config.yaml
head_dim: 64
positions: "learned"
tie_word_embeddings: true
parallel_block: false
init: "trunc"
init_std_o: 0.00659
init_std_up: 0.0361
lr_mult_qkv: 0.4
train_tokens: 132400000
max_steps: 8678
MLP neurons of a small language model. Each row is named by its layer, matrix (up: input weights) and neuron, and shows model dimensions 80-143. Each number is 50 + 12 x the weight over its row's rms, rounded and kept within 0 to 99.
After each neuron's rows, "fires on" lists the tokens most often at its 100 highest values on Wikipedia text that the model never trained on.

L9.up62:45 72 58 48 45 51 48 68 56 38 92 46 48 42 93 45 51 44 42 46 46 52 55 60 55 62 44 71 55 52 52 36 53 35 59 28 52 71 72 60 59 41 52 56 41 28 37 38 38 55 49 46 38 53 33 47 36 40 35 33 55 29 38 83
fires on: " of", " States", ":", ",", "ian"

L9.up364:49 67 36 61 56 42 57 54 63 54 49 57 43 53 49 70 41 63 55 78 52 42 51 69 47 70 46 50 11 35 37 44 62 45 58 66 34 31 49 51 57 68 44 55 63 52 72 37 38 41 42 56 58 61 43 55 47 58 43 58 56 57 59 60
fires on: "et", "st", " which", " Pat", "ist", " that"

L10.up223:28 75 11 92 53 46 51 53 63 47 53 46 41 42 46 63 37 55 59 51 61 45 64 53 49 67 52 57 62 45 30 57 44 45 47 50 42 42 60 72 64 59 48 72 48 58 47 47 42 52 42 49 42 49 29 61 56 39 32 62 47 52 70 54
fires on: "et", "p", "ist", "m", "y", "h"

L11.up196:66 58 40 38 45 38 43 41 48 71 58 83 59 87 40 43 35 52 37 43 42 76 46 61 54 44 64 46 66 44 42 51 34 62 43 62 51 56 39 47 56 75 57 39 64 47 26 56 30 64 52 47 31 60 38 80 44 41 55 41 54 75 38 64
fires on: "s", "ing", " history", " v", "ity", "ities"

L2.up274:63 32 37 35 42 76 56 48 62 53 55 53 62 41 45 39 41 49 40 71 27 59 34 57 44 56 63 60 40 64 46 58 64 81 49 65 52 73 39 59 44 42 53 55 49 55 49 57 47 39 70 42 65 62 37 51 33 49 23 45 29 39 34 41
fires on: "%"

L6.up118:58 35 36 59 56 49 36 56 44 54 58 43 55 45 44 46 68 29 47 73 51 36 61 35 38 43 48 54 60 44 62 80 75 34 47 51 47 39 39 35 64 51 57 42 59 16 26 42 25 42 62 34 42 54 51 58 61 46 35 55 52 50 57 58
fires on: " of", "or", "in", " from", "ov"

L3.up9:40 71 43 55 49 34 46 53 30 76 46 45 45 44 48 47 32 44 60 73 56 48 52 54 36 58 39 57 55 70 55 37 48 49 76 31 43 51 50 50 35 66 38 64 42 38 67 32 65 69 74 52 53 67 41 58 68 52 39 62 44 42 50 53
fires on: "ator", " •", " Spec", " president", " President", " until"

L11.up341:48 51 59 62 64 60 57 32 68 50 49 48 39 49 66 56 38 69 66 54 36 69 49 43 44 59 47 68 25 48 34 42 51 49 51 57 33 51 51 64 45 49 38 54 43 58 57 45 56 40 46 47 65 52 51 57 52 50 52 09 30 50 58 56
fires on: "y", "est", "ust", "-", "ction", "ew"

L6.up62:66 46 27 53 50 74 45 60 63 53 49 59 65 52 46 39 56 63 38 37 77 53 47 70 48 57 48 31 44 51 31 37 53 58 32 63 46 40 60 75 51 27 25 49 29 46 61 59 52 53 55 43 44 38 53 47 36 62 54 39 57 14 47 50
fires on: "m", "y", "h", "w", "tt", "ck"

L10.up468:61 54 45 50 59 57 40 43 60 53 49 45 49 32 40 52 48 27 31 50 66 45 47 52 61 72 52 41 52 39 53 63 61 40 54 11 44 42 33 48 65 42 33 53 80 36 59 53 20 52 34 30 38 49 41 53 51 58 53 43 46 38 50 37
fires on: " /", "==\n", "w", " on", "p"

L9.up565:47 41 43 50 46 51 71 53 50 36 64 51 54 73 32 46 52 59 40 44 48 35 52 38 53 57 46 49 44 53 62 46 31 74 61 63 53 46 63 48 53 47 51 42 17 66 65 42 50 46 59 47 46 47 42 40 66 67 63 53 39 47 69 64
fires on: "ly", "am", "m", "fer", "ointed"

L11.up80:70 45 59 43 42 59 55 72 44 50 43 69 56 27 73 41 44 52 47 51 76 46 39 53 39 48 31 47 41 34 64 45 45 54 45 52 40 73 69 60 64 49 42 39 55 35 67 21 49 58 53 63 72 51 49 49 41 50 48 66 40 67 38 58
fires on: ",", ".", "r", " kn", " and", "n"

L6.up349:61 60 59 27 61 48 50 78 49 66 35 45 38 34 51 37 42 52 50 42 50 52 45 62 43 33 50 36 74 63 45 40 63 53 56 54 51 28 50 42 60 46 52 51 67 46 56 66 49 66 42 49 46 68 62 61 46 34 53 60 58 53 41 61
fires on: "St", " exp", " me", " inter", " St"

L5.up530:38 68 32 65 29 48 56 62 51 66 42 42 48 59 54 49 48 64 32 54 48 49 64 45 43 52 47 65 50 53 46 45 50 67 61 45 47 76 61 41 59 55 24 40 49 39 55 39 61 39 52 36 56 46 55 60 51 58 29 57 56 34 39 51
fires on: ",", "-", "ased", " such", " Born"

L9.up20:41 48 42 54 40 64 60 33 47 63 45 75 54 42 56 32 48 41 39 52 69 44 52 40 43 46 30 31 36 42 36 38 28 43 41 47 35 40 54 30 83 64 20 50 38 46 60 53 51 42 51 65 43 39 39 69 38 35 45 45 14 52 25 39
fires on: "c", "l", "b", "ing", "e", "s"

L10.up136:52 45 59 35 37 32 57 65 53 40 72 63 43 53 63 44 54 36 42 41 54 40 39 63 53 51 68 44 23 46 32 76 49 58 36 40 55 46 47 51 34 37 54 49 48 51 45 43 37 56 54 43 58 62 47 32 41 31 67 47 49 51 52 52
fires on: " as", " in", "'", "w", " \"", "ol"

L5.up60:53 46 44 44 56 83 57 49 48 39 43 58 56 67 43 57 37 58 61 53 56 45 49 51 14 59 69 48 44 31 35 49 37 59 43 64 57 57 47 41 56 51 57 51 64 57 32 50 39 58 63 50 40 39 58 73 41 55 40 58 46 56 49 42
fires on: " v", " ph"

L5.up561:27 52 73 55 68 40 49 49 49 49 46 48 42 17 36 30 47 57 46 53 87 41 64 33 56 69 50 80 47 72 56 57 58 63 59 42 50 64 42 52 23 40 53 37 45 42 37 88 31 65 50 40 32 50 74 47 60 29 71 26 44 43 36 40
fires on: "–", " y", " Y", " me"

L5.up303:57 54 28 49 48 50 60 58 42 49 47 40 55 51 49 76 68 51 56 45 50 65 40 41 41 26 38 78 40 54 40 25 55 61 52 64 71 78 45 39 38 47 40 68 51 36 32 61 14 56 56 28 42 68 49 68 48 49 34 42 30 52 34 64
fires on: " B"

L2.up307:62 58 28 61 33 58 32 55 35 49 61 45 36 43 23 35 49 79 54 66 39 66 75 52 52 87 28 69 50 51 35 55 56 23 39 43 53 33 50 60 58 52 45 45 41 64 40 46 65 42 52 50 42 42 37 54 78 46 52 46 29 71 55 65
fires on: "ree", " four", " six", " %", "wo", "our"

L2.up65:38 62 37 25 53 37 37 58 57 62 32 30 46 38 50 49 52 66 47 66 52 58 62 73 38 57 52 51 37 56 61 40 56 50 59 49 45 51 28 40 71 52 65 55 63 45 55 32 39 40 44 33 83 47 37 69 52 45 35 47 57 32 40 42
fires on: "ob", "-b", "b", " bl", " b"

L2.up393:30 51 75 47 50 71 60 60 36 46 63 76 78 66 78 28 35 59 25 64 59 50 47 28 49 32 49 57 43 50 61 48 56 40 57 42 50 47 62 23 57 59 41 60 23 50 36 75 52 66 68 44 62 33 43 59 56 57 50 55 69 64 67 45
fires on: " part", " rem", " role", " character", " disc", " dem"

L5.up189:66 34 43 60 58 47 40 64 64 46 41 51 47 63 36 31 41 54 64 44 46 48 61 49 56 63 37 69 38 67 51 49 47 60 56 17 44 54 53 45 76 55 37 35 16 33 45 47 44 62 57 38 52 39 62 77 55 48 60 61 42 59 44 60
fires on: "|", "-", "op", " |", "c", " c"

L11.up511:50 69 22 43 49 68 47 54 64 43 52 38 64 76 54 42 49 63 47 56 43 39 52 52 65 57 47 50 39 56 48 46 46 16 44 54 70 49 29 57 63 72 43 41 29 47 54 46 57 60 53 47 37 68 31 35 43 56 60 52 64 46 37 56
fires on: " ex", "al", "am", "ell", "n", "."

L2.up47:49 28 52 45 50 63 53 47 63 55 35 40 66 63 30 64 63 45 56 48 42 49 59 56 41 34 46 64 63 63 45 45 49 45 53 51 36 26 62 46 49 48 47 54 61 31 45 37 47 86 57 27 38 65 50 51 51 65 52 34 58 42 56 62
fires on: "us", "um", "ium", "a", "is", "ex"

L9.up331:64 41 54 48 55 38 67 61 34 52 65 56 57 38 47 58 64 69 41 47 52 57 35 36 40 63 54 46 52 30 44 57 37 52 38 45 66 43 49 58 55 29 41 37 68 27 34 63 40 61 32 65 58 45 55 46 53 46 45 40 53 49 68 53
fires on: "a", " /", "r", "w", "2", " Br"

L10.up28:53 58 11 59 64 74 47 64 46 53 35 56 65 45 50 52 48 32 44 29 44 55 50 58 35 40 45 35 35 46 58 34 33 59 47 85 42 30 57 62 53 51 53 73 45 47 45 42 35 46 47 57 63 61 38 60 38 45 40 34 50 45 36 40
fires on: "m", " Comm", "y", "er"

L6.up176:53 53 40 87 41 48 50 49 43 41 33 39 47 46 37 53 45 44 70 67 47 46 62 62 50 62 50 72 62 53 35 52 55 53 46 57 24 51 46 39 58 54 51 49 55 55 51 31 57 46 58 38 51 55 58 52 41 60 58 62 40 67 60 38
fires on: "ost", "ot", " would", "in", "th"

L10.up137:60 51 42 78 48 58 45 64 33 46 55 41 47 22 57 42 53 63 73 61 52 49 50 37 53 51 47 65 51 39 48 27 51 55 45 57 46 59 45 63 56 39 45 46 68 43 47 26 48 53 49 72 62 71 48 68 34 56 37 42 32 41 35 41
fires on: ",", " and", "it", " or", "uc"

L3.up315:39 57 51 62 58 35 72 41 56 63 30 65 51 43 70 43 48 34 57 64 57 57 49 51 41 56 63 39 50 50 55 50 54 03 62 47 50 69 44 45 48 48 49 45 50 44 42 19 68 48 56 57 67 50 45 42 67 43 60 55 59 30 67 59
fires on: "aker", " president", " director", " member", "ator"

L8.up254:52 41 44 43 51 28 43 63 36 41 46 38 65 68 53 47 56 41 54 53 45 39 41 66 69 62 77 53 47 63 48 40 76 33 38 48 49 47 50 56 55 43 25 34 43 49 53 37 34 50 59 60 33 52 51 46 47 65 45 60 56 68 31 44
fires on: " re", " \"", " (", " pro", " E", " Pro"

L10.up432:37 37 52 43 64 45 57 46 61 56 57 53 41 52 62 35 57 48 36 62 52 47 44 54 34 64 51 65 33 47 73 41 63 54 45 39 47 65 34 60 52 48 55 77 57 56 44 76 40 54 83 64 71 39 24 33 47 40 30 40 49 46 53 38
fires on: "b", "ob", "ap", "om", ":", "y"

L9.up43:43 39 43 62 53 54 42 40 61 53 66 42 17 48 59 56 41 56 61 63 31 62 54 45 57 62 65 69 43 63 40 49 37 42 33 54 32 44 57 51 47 59 56 52 46 46 45 51 63 42 74 42 52 60 61 61 43 48 40 57 28 64 45 65
fires on: ".", "th", " of", "h"

L2.up500:34 44 57 35 33 69 42 49 44 53 59 28 53 70 58 62 49 59 62 58 54 46 46 64 58 36 47 40 39 49 69 46 39 42 75 35 52 45 34 58 50 46 57 74 41 43 56 46 56 67 38 50 47 44 68 69 58 35 62 57 53 59 51 26
fires on: "é", "ald", "a", "ia", " him", " club"

L10.up350:47 61 27 71 43 46 52 50 58 34 52 59 57 34 60 63 53 46 44 54 47 32 47 60 41 64 46 60 49 51 63 52 58 26 25 56 45 54 58 68 72 63 47 64 42 47 55 20 51 55 57 35 43 58 43 45 44 43 35 41 28 39 59 48
fires on: " of", "chn", " the", ":", " Minist", "ical"

L3.up467:54 56 63 43 60 60 45 77 33 44 64 68 46 53 69 28 52 71 46 56 53 46 48 49 41 54 42 52 43 41 41 53 61 43 45 69 71 63 37 67 49 66 42 53 51 49 58 38 16 61 66 39 36 58 49 38 25 42 48 48 60 41 56 40
fires on: "ag", "umb"

L5.up333:46 44 40 55 51 39 52 85 47 59 63 58 50 32 51 43 29 26 49 50 47 45 57 48 45 72 51 45 31 26 48 36 52 38 55 78 49 59 63 51 45 34 61 33 48 64 54 65 35 47 45 47 32 45 50 56 52 43 52 52 58 63 58 46
fires on: ":", " oper", " Country", " reg"

L5.up456:41 47 33 41 64 40 37 67 48 43 52 54 49 47 47 53 40 77 42 51 51 53 38 50 49 59 55 42 64 58 35 33 44 31 52 64 52 66 57 46 60 47 38 58 53 40 38 59 34 37 43 42 37 51 59 35 37 27 67 42 46 36 57 47
fires on: "ag", "id", "iss", "iet", "i", "ident"

L5.up400:59 58 25 74 43 34 54 43 71 55 28 60 46 34 51 72 54 41 45 43 42 45 41 37 75 47 37 49 52 53 39 50 37 67 62 56 60 36 57 65 47 51 34 59 53 47 49 55 51 47 55 47 72 39 78 74 72 51 56 43 40 64 60 28
fires on: "ist", " act", "ed", "ign", "ode"

L11.up275:28 36 58 50 48 52 47 62 56 48 58 50 57 62 69 60 61 52 44 67 62 26 47 55 45 37 38 42 39 49 52 62 70 51 52 55 57 58 40 74 62 42 52 60 42 34 59 55 43 62 60 54 67 60 45 52 20 30 49 48 51 32 54 36
fires on: " in", "y", "b", " at", "In", "umb"

L2.up257:48 54 49 45 58 55 31 58 68 63 46 33 46 36 35 46 51 52 56 50 73 72 48 49 43 58 53 46 68 22 37 39 42 57 44 45 78 40 44 65 44 58 29 37 53 58 49 45 34 62 51 48 52 34 66 68 63 47 55 53 51 45 69 19
fires on: "ct", "ced", "ful"

L5.up479:54 67 37 62 50 54 62 34 57 46 38 56 62 43 66 64 48 57 37 50 68 39 48 39 18 53 67 57 58 62 43 51 17 36 29 52 42 35 50 47 64 78 60 37 50 29 52 42 76 39 45 46 53 43 32 49 49 52 58 64 51 59 24 61
fires on: "s", "ers", "les"

L10.up535:51 51 38 28 57 47 40 38 83 33 31 62 61 34 61 61 38 53 43 59 34 62 52 50 55 29 76 71 43 58 42 64 28 30 52 59 48 38 49 56 68 60 69 49 46 26 42 49 45 46 56 45 32 43 58 55 60 35 59 58 46 56 36 49
fires on: "s", " s", "ed", "es", "ers"

L11.up472:54 29 34 30 67 48 44 54 64 44 58 29 49 47 56 63 50 47 74 49 30 56 48 61 53 58 65 55 50 49 37 30 38 45 60 42 63 49 62 51 45 42 49 36 36 55 56 50 48 52 66 19 56 50 26 48 39 45 24 54 49 41 37 39
fires on: "er", "ers", " by", " %", "otes", " also"

L3.up451:79 54 19 77 57 63 56 58 54 37 42 42 46 37 33 39 48 56 56 50 42 56 50 60 44 47 51 46 16 49 75 59 57 40 41 54 65 24 39 56 51 55 43 62 45 68 60 55 50 56 36 41 48 54 65 67 47 73 59 60 65 52 58 44
fires on: "ck", " single", " pop", " ch", " sing"

L8.up51:48 58 48 44 43 74 42 45 77 58 47 43 34 54 62 57 47 41 41 59 39 66 53 47 42 59 70 39 25 64 44 66 64 37 63 45 50 42 70 52 39 54 45 45 58 51 51 39 33 58 32 34 44 55 37 54 49 49 72 61 38 49 45 36
fires on: " in", " from", " (", "rom"

L8.up233:48 36 60 33 60 49 47 27 53 63 44 36 45 66 50 42 60 72 58 60 38 30 56 42 50 57 67 73 57 43 38 40 52 45 78 53 40 27 50 58 36 50 42 42 61 40 20 62 34 62 48 62 53 59 51 50 34 59 60 42 55 40 42 61
fires on: "s", "ur", "um", "us"

L6.up467:44 33 41 65 50 43 59 53 36 52 59 49 44 45 51 53 62 54 45 54 55 62 43 49 52 33 52 72 41 66 50 47 45 54 41 69 57 71 27 49 51 54 45 77 60 64 32 54 30 60 68 44 29 57 51 76 62 46 40 55 31 62 48 68
fires on: " B"

L2.up30:19 47 48 53 65 52 40 53 58 79 50 42 41 49 39 51 37 49 51 57 70 58 50 53 31 44 45 50 30 58 67 53 40 36 47 49 71 47 35 38 56 35 80 47 30 42 54 74 50 52 54 52 37 52 30 51 53 27 47 38 59 60 37 36
fires on: " y", " Miss", "Y", "?", " Y", " stand"

L10.up155:69 59 42 36 34 56 58 45 55 58 41 63 48 68 48 50 49 53 31 66 52 59 47 44 53 67 29 63 40 54 66 52 23 55 70 41 58 47 64 22 65 56 45 51 27 35 63 60 44 46 37 55 54 31 48 55 42 56 38 22 42 36 60 70
fires on: "2", " w", "1", ".\n\n", " his", " "

L2.up192:39 64 72 69 52 55 67 55 43 42 77 46 66 44 70 41 30 67 52 64 65 41 62 23 59 26 60 59 47 39 42 58 38 51 45 60 59 61 63 56 75 69 41 53 53 54 45 40 56 62 56 45 55 48 49 43 31 73 48 30 32 63 46 63
fires on: "=", " rem", " dem", " com", " m", " is"

L8.up357:77 38 37 74 42 49 49 37 45 61 46 38 53 51 39 66 66 42 37 51 62 59 46 40 66 60 59 60 52 35 36 52 39 55 41 56 58 52 64 46 19 61 55 58 38 50 61 57 49 57 49 47 62 38 46 59 40 64 53 26 57 52 56 26
fires on: " to", "ut", " and", "ist", "ed"

L11.up32:34 74 37 40 70 48 60 36 55 43 61 31 29 32 33 46 58 44 42 57 32 39 37 41 67 44 68 66 27 54 46 54 48 67 42 47 50 55 55 70 56 29 54 47 48 49 49 64 58 26 52 48 35 48 35 61 50 48 42 75 53 27 45 54
fires on: " att", " ret", " cont", " Ret", " T"

L9.up386:39 37 41 48 38 62 47 42 43 53 54 32 53 45 33 55 53 61 47 56 42 24 54 32 37 75 55 58 52 55 55 33 38 45 54 52 54 59 52 51 43 49 52 43 64 66 46 70 66 28 61 59 70 50 48 57 35 34 48 54 24 36 33 49
fires on: "m", " in", "%", " m", " w"

L2.up90:53 32 40 52 34 54 43 49 48 70 52 57 84 37 56 60 55 69 68 48 46 59 51 53 59 55 50 40 73 58 09 45 50 69 46 46 48 56 46 50 50 43 52 51 47 36 26 39 52 68 63 45 77 69 75 48 16 63 76 50 59 62 42 43
fires on: "ire", "ering", "ining", "ired", "olution", "ence"

L5.up271:36 36 51 75 52 38 46 33 53 52 55 48 40 45 47 29 55 55 55 60 47 40 31 50 57 57 47 60 48 30 73 76 44 35 17 36 45 47 46 36 61 65 69 67 44 59 54 29 49 45 62 57 54 78 39 46 46 54 45 39 36 24 31 44
fires on: "ib", " Th", " th", "eth", " ab", "Th"

L5.up49:32 40 65 67 52 65 52 52 51 58 38 28 36 56 55 49 33 50 61 40 35 47 50 32 60 65 22 29 35 44 61 69 61 55 31 43 35 42 40 66 65 58 54 74 35 33 47 53 65 39 52 65 60 73 50 40 47 51 52 65 59 43 49 63
fires on: " Th", " th", " fl", "omet", " bl", " t"

L10.up423:38 51 42 42 66 54 40 46 41 58 50 53 39 39 47 70 32 77 44 60 51 41 43 45 33 44 44 84 35 34 46 45 37 47 36 51 59 40 34 66 36 58 41 53 67 55 74 44 56 65 52 44 81 65 57 37 52 25 49 37 55 34 68 58
fires on: "ust", "ut", "-", "c", "m"

L5.up534:30 50 37 44 50 55 40 46 50 75 59 23 56 61 41 31 63 50 23 41 63 54 38 52 40 66 44 37 51 47 52 46 52 53 67 48 62 62 36 54 45 43 36 45 27 55 43 45 46 38 65 26 37 56 42 56 52 45 28 58 34 58 37 50
fires on: "ov", "op", "ow", "av", "our", "ol"

L5.up338:54 57 55 33 71 46 61 62 38 51 28 37 56 53 33 37 47 41 66 53 55 57 51 28 66 59 67 76 62 29 29 52 45 65 47 58 58 54 36 56 51 48 33 62 52 32 26 43 56 38 61 46 84 46 44 44 36 38 59 54 47 51 72 32
fires on: "ct", "nt", "ph", "ource", "ced"

L6.up517:46 54 50 75 46 41 33 57 61 52 48 67 50 39 60 57 63 52 55 42 45 33 51 68 38 78 46 47 54 40 46 55 61 76 37 25 66 39 28 48 51 44 31 49 53 41 48 56 67 42 54 85 26 50 65 54 36 43 53 62 43 57 57 31
fires on: " ro", "ood", " E", " land", "I", " Pro"

L9.up152:45 56 60 52 51 32 42 51 55 42 64 64 51 51 58 44 40 74 48 51 57 56 44 49 56 54 43 83 49 63 32 62 40 66 53 78 56 36 46 30 39 58 47 72 30 39 63 60 29 45 36 62 42 43 39 64 33 53 64 26 34 36 52 60
fires on: ".\n\n"

L8.up193:53 53 51 15 51 69 45 50 38 61 52 56 41 26 33 59 64 26 40 66 66 46 41 49 55 37 36 48 32 56 44 46 43 33 46 61 38 48 41 61 58 50 51 57 54 61 34 42 45 54 45 46 50 53 68 71 41 43 43 46 53 57 39 84
fires on: " inv", "s", "ed", "v", "le"

L6.up438:42 40 58 47 45 45 49 46 51 46 47 61 53 59 36 41 46 41 50 49 50 54 39 54 35 50 44 62 50 55 61 56 52 65 45 66 46 72 64 28 39 39 52 43 69 40 46 69 50 58 74 55 28 33 55 62 59 33 60 66 40 71 48 55
fires on: " v", " V", " dec", " U"

L3.up560:55 56 43 52 45 53 45 34 35 45 50 43 41 58 48 39 60 28 65 41 38 53 51 39 55 66 61 51 62 47 28 70 63 65 41 46 61 53 27 55 48 54 45 52 53 61 49 29 36 62 63 46 48 44 50 58 67 40 54 59 37 48 36 50
fires on: "fer", " After", " infl", "ve", " var"

L2.up470:62 51 42 70 64 45 53 66 77 44 41 57 39 31 44 35 55 58 49 46 46 31 51 56 36 32 68 57 34 47 68 43 43 64 25 60 62 37 27 35 63 46 48 56 46 48 36 45 53 64 54 57 47 74 59 55 50 55 75 55 84 62 48 39
fires on: " success", "art", " single", " Lab", " ch"

L6.up271:57 68 24 64 35 48 51 51 42 43 22 47 60 25 53 49 42 48 59 36 59 34 46 41 55 46 52 44 55 34 56 34 52 53 59 49 43 52 27 59 42 46 53 66 51 49 46 50 73 16 64 70 45 51 42 34 44 45 39 47 40 28 36 59
fires on: " and", ",", " or"

L5.up113:40 40 27 79 50 64 56 50 48 86 60 39 35 36 47 58 52 39 40 40 44 53 49 40 49 44 43 31 35 45 51 53 59 48 43 56 57 58 43 46 64 53 31 50 46 58 46 57 62 53 48 50 65 47 57 63 55 52 42 29 52 58 52 32
fires on: " Comp", " Med", "In", " Eng", " Me", " Bu"

L6.up158:52 38 62 54 44 49 41 45 61 39 39 38 39 48 39 18 50 53 32 58 37 69 46 53 58 53 48 49 42 58 54 48 43 60 22 52 22 59 63 39 53 75 28 55 49 60 48 35 57 34 65 43 37 52 73 68 67 44 65 50 58 66 55 58
fires on: "th", "h", "ly", "rd", "am"

L6.up305:72 35 29 50 55 22 40 59 61 30 22 41 51 51 39 50 48 52 51 79 52 54 55 46 44 48 61 63 36 54 70 35 57 58 38 55 30 66 40 53 74 43 44 57 46 69 57 67 35 60 44 67 48 63 39 52 33 60 54 53 58 65 41 44
fires on: " r", " R", " re", " (", "R"

L11.up234:66 52 37 30 60 74 32 39 53 52 51 38 52 57 65 52 32 68 63 48 39 46 35 53 44 68 34 47 47 47 29 45 39 71 79 67 49 46 70 30 50 53 57 50 31 42 64 38 43 54 40 64 67 50 67 33 60 42 53 44 53 53 44 50
fires on: "ir", "u", "ar", "ad", "le", "re"

L6.up115:83 60 52 57 62 60 75 28 34 52 39 37 43 50 72 44 55 44 52 50 25 36 51 66 54 41 35 65 50 53 37 53 66 49 64 60 77 62 59 55 54 69 32 65 44 45 36 45 35 55 84 31 51 31 50 51 33 55 41 57 57 36 65 62
fires on: "ag", "w", "are", " Reg", "ak", "at"

L5.up410:61 59 53 72 53 70 52 52 60 47 46 56 55 38 29 45 63 35 38 60 49 58 48 70 40 60 42 50 43 56 34 86 63 40 32 53 44 46 43 46 58 63 34 47 66 32 34 51 29 58 54 35 55 30 52 43 48 60 62 67 41 53 50 27
fires on: "w", " from", "ast"

L10.up436:37 51 47 62 53 48 49 55 55 43 47 29 56 72 46 60 50 67 57 47 58 51 49 51 57 51 43 40 23 54 52 42 32 32 59 65 38 61 81 64 59 50 43 36 57 60 55 50 10 65 48 36 73 76 55 60 42 66 55 42 43 59 54 54
fires on: "in", ".", "inc", "ian", " ex", "ir"

L9.up38:53 42 50 51 41 42 21 52 58 41 77 62 68 42 48 45 57 62 22 45 52 80 33 45 40 66 49 51 73 50 43 75 45 53 34 62 54 32 64 45 73 72 29 62 46 41 49 36 55 36 44 56 67 45 51 36 37 53 57 48 52 42 32 61
fires on: " rel", "re", "ie", "l", "il"

L9.up431:51 68 38 59 48 60 54 55 57 49 43 47 60 43 60 33 53 56 54 54 62 68 37 40 56 48 49 68 69 65 51 69 66 46 54 60 24 46 55 30 48 66 47 44 46 23 56 39 48 56 51 46 56 57 50 49 22 58 52 51 34 61 59 46
fires on: "it", "in", "ic", "ot", "al", "t"

L5.up435:47 63 52 40 41 61 57 26 46 48 43 57 52 50 47 66 65 67 42 53 51 42 51 63 29 58 49 46 43 60 52 37 49 51 35 51 48 09 60 57 41 70 57 54 50 27 32 48 62 68 38 45 39 26 55 59 38 59 51 35 36 40 45 61
fires on: "ish", " Ad", " ad", "ess", "s"

L6.up71:32 37 65 30 37 45 34 38 56 46 52 41 42 64 50 57 57 38 50 67 45 34 55 45 67 51 43 56 45 49 42 46 67 49 69 54 57 59 37 67 44 54 59 49 65 60 48 53 53 41 46 31 54 38 56 72 51 53 21 38 55 61 44 68
fires on: "v"

L11.up541:73 44 64 64 58 41 59 47 52 54 52 46 35 48 49 40 78 40 42 42 45 63 43 65 39 68 36 55 43 38 38 53 53 54 35 41 24 34 30 60 51 32 43 60 68 44 45 43 54 17 36 48 58 49 51 55 40 42 46 36 35 41 56 56
fires on: "r", "w", "ew", "-w", "op", "os"

L9.up350:40 51 56 49 46 62 42 16 53 72 38 52 50 65 56 39 79 36 53 45 59 46 48 37 36 64 37 43 41 51 59 74 44 43 51 72 62 48 35 48 54 41 39 43 37 43 74 51 54 26 40 38 47 47 33 59 36 47 60 53 31 64 53 58
fires on: "ov", "ow", "berg", "z"